From a checkpoint of a small transformer trained on Wikipedia: 48.7M parameters, a variant of Adam for these matrices.
MLP neurons of a small language model. Each row is named by its layer, matrix (down: output weights) and neuron, and shows model dimensions 341-511. Each number is 128 + 32 x the weight over its row's rms, rounded and kept within 0 to 255. Numbers have three digits each. A neuron's up and down rows have the sign that makes its largest values positive.
A block is one neuron, or neurons of one layer that tend to fire together. Before each block is what it responds to, as a language model described it from the Wikipedia text at the highest values.

Description: Final token of a state, province or county name closing "X is a town in ..." lead sentences, e.g. Utah, Louisiana, West Bengal; weaker on surname or birth-month endings in biography leads.
L5.down62:145169108148165109167171083168138137146091105131141121083126088108106179168129189163058143090079171067084123096114153152074141200163043167139152222158114101109163127115104081082126155077062098141146150128119142141159145111147121145117151157155095156074150164161168128175131104133111123110115146097122127112107128161083120147118031096087136148138151145160155089175137161145105092153128122121189165127085137141151088115183169142135103127150152071127137107132100137141107092113132123096115084139143125103148089168114
L5.down147:122089103126108105153114102090158217138168194123143119123072117168125057093105142102127146137074115089124193108066145123126103099068167073088108209152086143139145155154145144139149117072115124103164121163092163147081213189139089087100133123122143173157152036172085127089132120160135125105126124179124114152120113083095090135148139099066147116109118108134130141129158149105153071136088078145074119168161158106136115091104155085158126163133140154122069100100128156087086144135181105124123110073165151178118167142157
L5.down185:116128151133118119163119151165174100143110092124142165148142093170109139199158113131182180134085094141129142088133114110145134130132157077162157143167076170156116082163104106127138112151105092148089067128180087154119166101150111119119139144106162124153075091159142102120105171146125122255134105086146255101168118131135109197107107134100140150107076139102144147123000112114126123156140134113157104088105162157138118139133129157147129103118102115139126103146144130183111080122123121114115168104088130140088173134137
L5.down187:154096154125125075068090052125141147119141130144164133094111096130075080101122124114119147087121149171153134157045082152134174108147079109113102071098092129155112104103078113118114131143126140154134114160105132116147120121140152097137089130161082147143052129187065187050160017160184127154209109112074151111131095144101170131170135150123060160150163149107071148143124114120148193156154132094084128065127115138152112117099154113131130089215135102076096129152148069137094132147131134121093148138112140148082156117151
L5.down258:146185138107089121176110170122148071054098116130128128148083109137134070160182138171150161111106153097113065164122088066143093135139128140124135140146103102115129110159104143159134078120123140129148192109145136123173074157169096147132128145118106121143166107148127114119161174148138110028125060153152052114134109089105208067197167081178127123126122089154144107079226166094155163138116114093135134147115093137154146139097115082126133132086164128131094181152176098130129139162124134150085101099132109096125115180089
L5.down306:182147125069127130113113177133121169145148071087128135147094148127140071200177152145165099170071158087109113099097211178128168123092165128162157187125148100159133130166083176117148096135099093108153090085122164165096116118143146141121122093082108146121108102099117127144166145131137117099038133227158099130151141114183123065064196112112146130074179143176109031156167142089189098124107163131100139139144154149105103108081084159192116137116112162148112165132118131087101103151092110148120121120125143114138071125124
L5.down539:179167133099138122134125172131136145113103171088047176106130113078126115098138117130142146129086129111174101108120207128130133047045105111089091107122090138147133129123169137146063104165113106131114106121117098119142161089168138081131157141064143128116060151074129173115145101136075132128089098125095121170077110109145141145156097188106110136145071110181167114129132127148126107078119107092085089136169123182090143097128144103141129161111114084156153136053102210127127151128126125154101066112128097147101125158072
L5.down584:185137144161111158126142169155080152098151109183168138115137123158164107112133142151139130103127117086136123111143147108119099128132093123108103159172145115132175159091109086126139075158208186134132192106131143174093114100132149156076146121136139149138077121170117159098108168134173096057087166181106061137141138079088135111081147129083217118093141099150130089113189079064122159161072115073091124121164084128110148147087102074088113191110125142199103141120148123130127105122143194123158174140197112133093126090135
L5.down721:184097165157072107103064168090180128157164120172107138111177114080149210139089118128207136126105100165160116127163124111136126164093070132093143094127141078130214176108168156114141214156096092151187131157135155144192118144102077157155118102156123122119068194135057128146157151129132150151159123180128123117147141042131167165155116147103122141133151115093171068121122112119151103105127104145183141132177065145121125190192108160126091169170150109123130124111136161098133125110103118166167148169111134164084143133149
L5.down761:116167102093131155138087098130100117105179069094132137176137122113128122186106123106088128117128144131101146111097102147178136128122161133114138087118165176111125111133125103113154130140127155161158147116096137115133131068118128114112143073131122120070047132149092137131143125151154133099097087190121094141130146135109129138066168151103121091124128067135122098171162126131183103098085139139089161095168095119126114121197113186140169142125092129148086121156114186168158078138128145160114169122099135120056127162166
L5.down951:110130089160144137155059148198130118105140195087113140138126175087123112170125179087133143127093122121147164152108141126088123132106170129168114174095151169152158137096159166167159159158126107110127085142088131112170097100134153139077112123091153117133124129161117150100128178175187105225146120129098204142090125140121155120132144107136172179109111163092126132106025114150109137092144134118153141117067138069128072107136137150159113184075086132119107134128116173095127148131186133085129083149122157127165111137116
L5.down1039:195139097126117088159108065166101168195161143160082123144096095134078019144119122151120176110114146115144080133122153118128120122137123152108160088112154128187153166105210082231111133139124147084072069115124164121111139116134208100170081130133095083125115170189119168160127146164141084152140074135124147128112156147150129108176068119126139199090141137134152155184111122111144119133181127154110103133141149168104105163127105136096214051208098110157124091129142196091135078104158095092100148107150141157170150119145
L5.down1082:123119121101117139110121177197128142106137175084114143144131145101121134118192179107135164133071121130118173123092129097077095156104129096137080159133177196163105153199138159195149140137142138136176056141130146122202113072154104100109161105146137139100114130167146106134128162114133133210147121106143199098165099129107142124143107126117155109075074093075117148129042132153142162099135138123160117118119143044175105067183119109134156125114147134102154113127169177149141090124170130103115093168107168161104118188116
L5.down1176:109172080131151148119132098157041128167092131153149157133185146174100166194124175151144108108115172039150146106111148115112118144130146095178136077142147180171129164163041149124107140123150176106083103193117143173136167116148104186149125071166109106132089073148149099076145089133191144181114140068115169101101112106145080094170128143140096089075129138081119138068071111165128166170095141102151115139123138103129109169108119188078120081103148125108181184139171144122106131157177075139113100164094106102139175171142
L5.down1310:161146144123038108172102161157155118106137143117102140205135075158103116104161135126168105135150138106124158128142151148178133173106104151172162123154141181148086161165104096114072115162142121102162118160111141107148145069127151135102149067091089131099125143181087107137124106101177055034118087139114040101079177107087100049144138128153086211226137148139162135168214154154128148119160089113136151148117099077158098095165136119108173137135150140084105147166126123127111083110130167142115144101159081118124109097158
L5.down1325:057117139158111135154136090196132134087076121149089051138122017183107091191170159081135117099118109135154133144119126164125093128097164124131165127120151112112165077146120113164173138135090131164062146121102097093184123107194162157132134140044118095144052120136111116123151171136138118197141056077149172150138132165095133068120118095084143124028103110086145072125069084078036124117148099151134121133133162138134133114149144154184093101125185169060129121095108113102159094148116156110106150092133132112155097134140

Description: Determiners and position words right after a preposition or "the" in place or time phrases, such as at the centre, in front of, to the left, at first floor, at this time.
L3.down603:145170126109138148093108150113152101074066115070145131145099159156181168154113135150171173135156128137098182132135121161195081124124163140181158111151099119133117090136142165169167090073121153075116097113137134145152157151139130152154127144086105119223118118118169131149094202120072132163148108124039170124140111056167087109149140118134074093112088119151112090096098108138106189156145118119079152161152148110135127098167096145122105139099105116086163130100090140076127140125100058121163133108135142129220156110136

Description: Nouns right after a possessive such as his, her, their, 's, mostly body parts (head, throat, neck, leg), also kin words and debut.
L2.down171:107144103081102105104054165185129134098155136085147142127099136153148176146146109131106159137096079137146079109142112153150081120128108114095119120144099134147105121102098172152107164185145137160123061184163175169125123117208078068161121128126141122134183122167144139184099169154150131098135146106147131112134140119095114152175087140131082053119119098111116145121148125111090141097118137066095094083075076170158157090117160113158141150079227150087104138155120133158133140116115139152100107149146143141160150152109
L2.down184:097104118103199167172102118089102104112154125101168173118157129167118149137101076109116128132144160125115086141129138106129077139105159099132146143087148173090119161162149161136104147116155096090125050118111169149126095128162028098081144138135121181123111103165150072120135140126212097155176094054156133113110097140156091116089060074205103151152073054123091110120111129143128097134136073135108084143159148026162101140133098201133159137123108138129117145055113153093115129086119122102137082153099082153157146159058
L2.down408:102198119049136126095127117108142140161172129118085137097091158133122132110102062156158104109152140099086158078143103045173111061144137132152159163094155101117102087128140119101056131047159141133156111112191059215148083118142127110154106166098040100157092086134068130141161109090172140063153158054107094153136170070077159200168128119128155074155175154111154100131183117107148153126130154110092116126127165166162122152170150169133149122088091146178147139156133120136113141169116156129085160128157119082137129126131
L2.down994:132137065140125161079097102129094168099117112111125183090116150196105142107085058208112100136149104128136104128100083118139139171165128111163124070126126107117123127080100095112126192135145113153084130144122172192176123108129110076172118197151104114115167148113111096149137157059106127059175114058121099099130111080141145166134151110175142133165146094127092100144177146119120174132150141095121131121159109098107082109085181122093161064123130112118145161138091182126130108101117121116174083146187136114162170115127

Description: Final word pieces of place names, often in sports tables or gazetteer text, such as -ham, -ford, -ton in Gresham, Watford, Leyton.
L2.down94:150149100124159095135087125177092072161133131077114169158129143120128091165065116182147172132108157114089183086128102163116103105131121108110080133093172166169118165167138119166120120085113147135145104125160141169124053162106141058157127116136116128123185104123169123144103097114115072172113156098134141111156111194167106097114130164117156130121167177103179133145068110167110079153146134108112089167091144098175071131098135090120117128101139096132132181085109127163128100137137130189085152117135104184095143135095
L2.down755:121155117113146119170136133087088106165025109137137137165177173160127122139120115129112099189093144165125110118129136174120158108145134111133161177146097154148064139106087158125101101079150129153154116098165184135139109117153122086136157171151110164083142143117118090144086108099136100164174168166075166070150103093151129110079159126118137135130121155132187150167079037188139125167138150096135110167148136163185088136116133171147146139124173128128124115127158205119105096138100118120141076170126140133133066128066
L2.down964:174143124107063127120132118066116088166096107145129157117135121096117154141135100174119098141086058119197138118125124114145114078109099117179175112108089136120144167143144155152167070118121140137117138121154145120128099073192086100116147149099206114133169125174108102113120119132130130211115175160102163142133080130070122125074141145114066122096076105119188130136055132173143064091167174132144100108096174135150097094125118111119122122109152114161205107093092110120137133155126120116136161102099145191192142146110
L2.down1293:122122138148080134172111148133164127081131150132130153113179163150127125130077115134128145105138090120142083133131117174088194157144136079117132139128150220140109084152112119171127138107116147151123139136120155133161116195092153166145131083152118135100139117135115102157153134087179109222122124092143245130138117124135109121114169119121140160118114134124200133145017130172086123110110078153157073110111169117169084125150134147150125130117167105099097102089098134153151130145112079138133104200164147139134160126123

Description: Separators and function words (semicolons, commas, pipes, of, with) inside lists of body parts, tissues, colours or object components, e.g. gene-expression tissue lists and body-part vocabulary tables.
L5.down64:130102087146139095126133157141079094124123071122062149118150113138205135169097102157119168114154140097113155158124133124148063072126104111127128101118119100106122059096142106189162171102098193116086094131161130149148130125141186108080183201111161192135157177175165138145160129163109093140129066079118112116139172152119138062117054156104132120105106115130151077131117153138081147181181148119135136128075128145157130202029096117109114168158096163177085099121073174098131125101158126095159141186109112115127157179141
L5.down75:141099087097106086122114142153156108128127064177147138133187172087073196202131128206131097136122112072129163158126136103187140126146129138161157107139102088133126121116134153080184078078129099109110115146130121152098112092139131103122196086138151140125170139152178152126129198126122090100070100135102105124084130132155126121099113160107074218126145095206099139149138139111128140144134158164122146148141185124174060095115123084166074133113144123132126129114136145183131173168135137141144143163153155183065168160141
L5.down87:169092147162111154185150107161139112160132150083170103089171153136159138166129088085053134074115131166137173167115169128168168130167115183103107099113166106099078159128117151140133187108060067091156142163108159163102188127163195127153143205118110184125112141174048167122185126147137160125113106120093119107143152122090080154150129152156135046141121126047071109167130110142095142065116172121104091106151112131110140182162100089147178161174129136101103140164205087161104112113141106104083127164149163121117156192162
L5.down114:095160015132144132055155114171089124063147128102121099129116158119166086117163071195144144132124111127133061080155084136100141091108115162112102149089155107121155110141085091141151213112129129145068091122194118124079083134102181123084118107125113071117131107142192076058162119107133119063118134150125064105115105129117106091107083138135127146103172096163192084079178069190138116124093124155107126154048133120129115183094073132121083115133106173119170132122101116160197124157135123119123064177118136100164140119112
L5.down197:140092174143135135175103079086112138154139106162109112156156118086126108118189149089166105121121122129118166137122220167182113019166079125114099062141191162119115125190091134092135109104151063098113087158183096121146114130131155109106075108140135141156125099167081153136119100194163126163057108092112154164140121117113145087154117159114123118100103153147122143127096113136144103144108153171203078147117085129209162147084123142133134139206163080207106160143117114100128195128184107113156145164108110124096148117103
L5.down610:112115143099132103152123146184183141111109159177128086071126175169140075133051177099170118105129121165146157157146162112145070129121071125093139116150139195100157145116155095089155153124056114101165143134169082130136133153123179192093190127130089138142201179141138147157112134155145157170114159088142164196184158164092122164128132144118122119155146168200101115085089129128131124123137151151110147110127146103182098083115161099105118096181192091156134118138140092148112123106157109110163108175085112126097122193157
L5.down631:113114080153091137113098052126142146146134062117154134190094121118134079117179141085130121137117131144162180166168110168088120110123106080173106124172161120159171148145121127131099159132088108140079131160112158122140111108120127121142131122110111185151181084069108193096169126116116145171104112131169161087105138129133141172211161108117166164082128117113083090138086120152161074128069051147157055110195174146149177190091145172119162079088111139132121166109177130183084151136106150116112118149102071142057144128153
L5.down636:148128063124121148170093112070105138110147101107106180134165097148140095184096131175124154128154102196216165172094150134117125104131126141160082144135161159088100131137174185163182105123151137126117085148131132070119102164095165085101152112056105119123195127094147133174137152156100103151128100121172149176149153106133121134138166179137093104173082066137189106131104127125104175133173121155097150150174130086165165153058152116095096197163150117100177079113129122095130114170063145123183149160142182110115117111135
L5.down987:164175141144137042131138159134125127071072089160087125162149127137112104180062149110168101148182140189156120142140155128111082107131129156141095070106129177158123111135137133132169102174132146077142201131108145087168129099114106114112163146132136114186156174088160152117160042157103150141071111150141144138136168146115177107132132113080128110130157114154140107091103165106172166165183119148143088116093112127110137127097116163139104174141096182170086186098135103081131094139105182114146181129120154174075107104063
L5.down990:119122129120125120150124156105094089085145099137089109083130158118106052111105064112158116166097172133116167104154120125208175146123150137144144133086100118150098084203129172101104122074075064126148177104094126122130142115138117183178200114148168110091171090160155136093183209123138095177116146056122196188082192133138092102171160105098130168140139104091106128124073121166141129121091181105091169121143138109177045109148107180088097117113090161111152159124120070142106180150110227107096178162136148157094112102093
L5.down1017:095120165133060177160140122119111116148119157121196143170136078050127081116121086158148140102122138101134110140131131138139138090066080119109144157098099090172114100132117121137169150098154147148107127097086149119133048120140149143148125095165118124154119154128155161104155131164155170152149102115102152117138104151104134155148152137112126153165137099104150092157102119132145112162195131129154152144114087169124141116150092123096086147162127123171128053168077194133155111136185075149137145158179143194108116120131
L5.down1043:104161097170107115113128132132093160178105187135179199135077112184126090127143138186185072121169104091137139120134138116103108122171116159155128106106156180140073139101059116115178115165139162136085121098116085142122087093159103124084190089100053136151216154114109137139114047137136096190161203146125191150196129151130108117128132123132092148098145146125175104148079121138100131061144106165100105115176079080122129124115137120104144056134164103140161125147174123150112102109162124154124144117083156133113127150121
L5.down1114:112171086154111121141123130107123171089131117197114106121071152146139126136093127114147108133096108092176115106108171141167139111134079148159182166117132123109107141139099189128215151120130137094123095142090143137152136182124199146087126121186102123130146116178119033064162133151172103077140186105105069134157055145151125183157104081112148171148177117125150148211164137108159169097102171139138053136125101140132145158142115136105166074166126133135095105127145128102121098150126134132124029088085111124115156146100
L5.down1146:136160100132155144113113104139162187141040184138132119140115124111126133107146161182107160119103157171164081119155171071167138160089189148125089065102160119148091153137110135181124143184074112160037105149078140143126160142150150127129095175125080106175140158157139141100148123122122143094144105142179098147147096127185095155085168109177127136109146097091107124134165134136137208181079118144120184130158165188143112125092103162127159080109125053138160157163111114119079114143165120171134120140125128134111112151108
L5.down1156:148143096138065112117122112106068157147158142097129117084061153173102132150105100126138120090113138095132130125118126143114145157143131163160157124137150090083132143094105152112158146117089134096126131136105151106120136113158085133167128071147104183088106096125125112185097107156133140210149176073148204101113147159117148154119163123128082184072140110095080068221040155141141159116156186143116126081129122065156168136144135157120121110165152090152143083106133089117107092135096111162143099138112147119126128174182
L5.down1289:106156091121103112119146155155110108112138143146128114114167195090164122146115140116128147082144161105177164125164141110192082120114159108152111157144067165147140056137117150130145089145088116101068122180183145103139101112038187071124135102121149090165129174121146059054099076092159121104108118151133104104144095152096077117115145086131104128123189134133173127146151109095124149142103134086121110133166136145116092182023157158146108045117104099089121133085121121145136111141149187130128139130146079193085049145158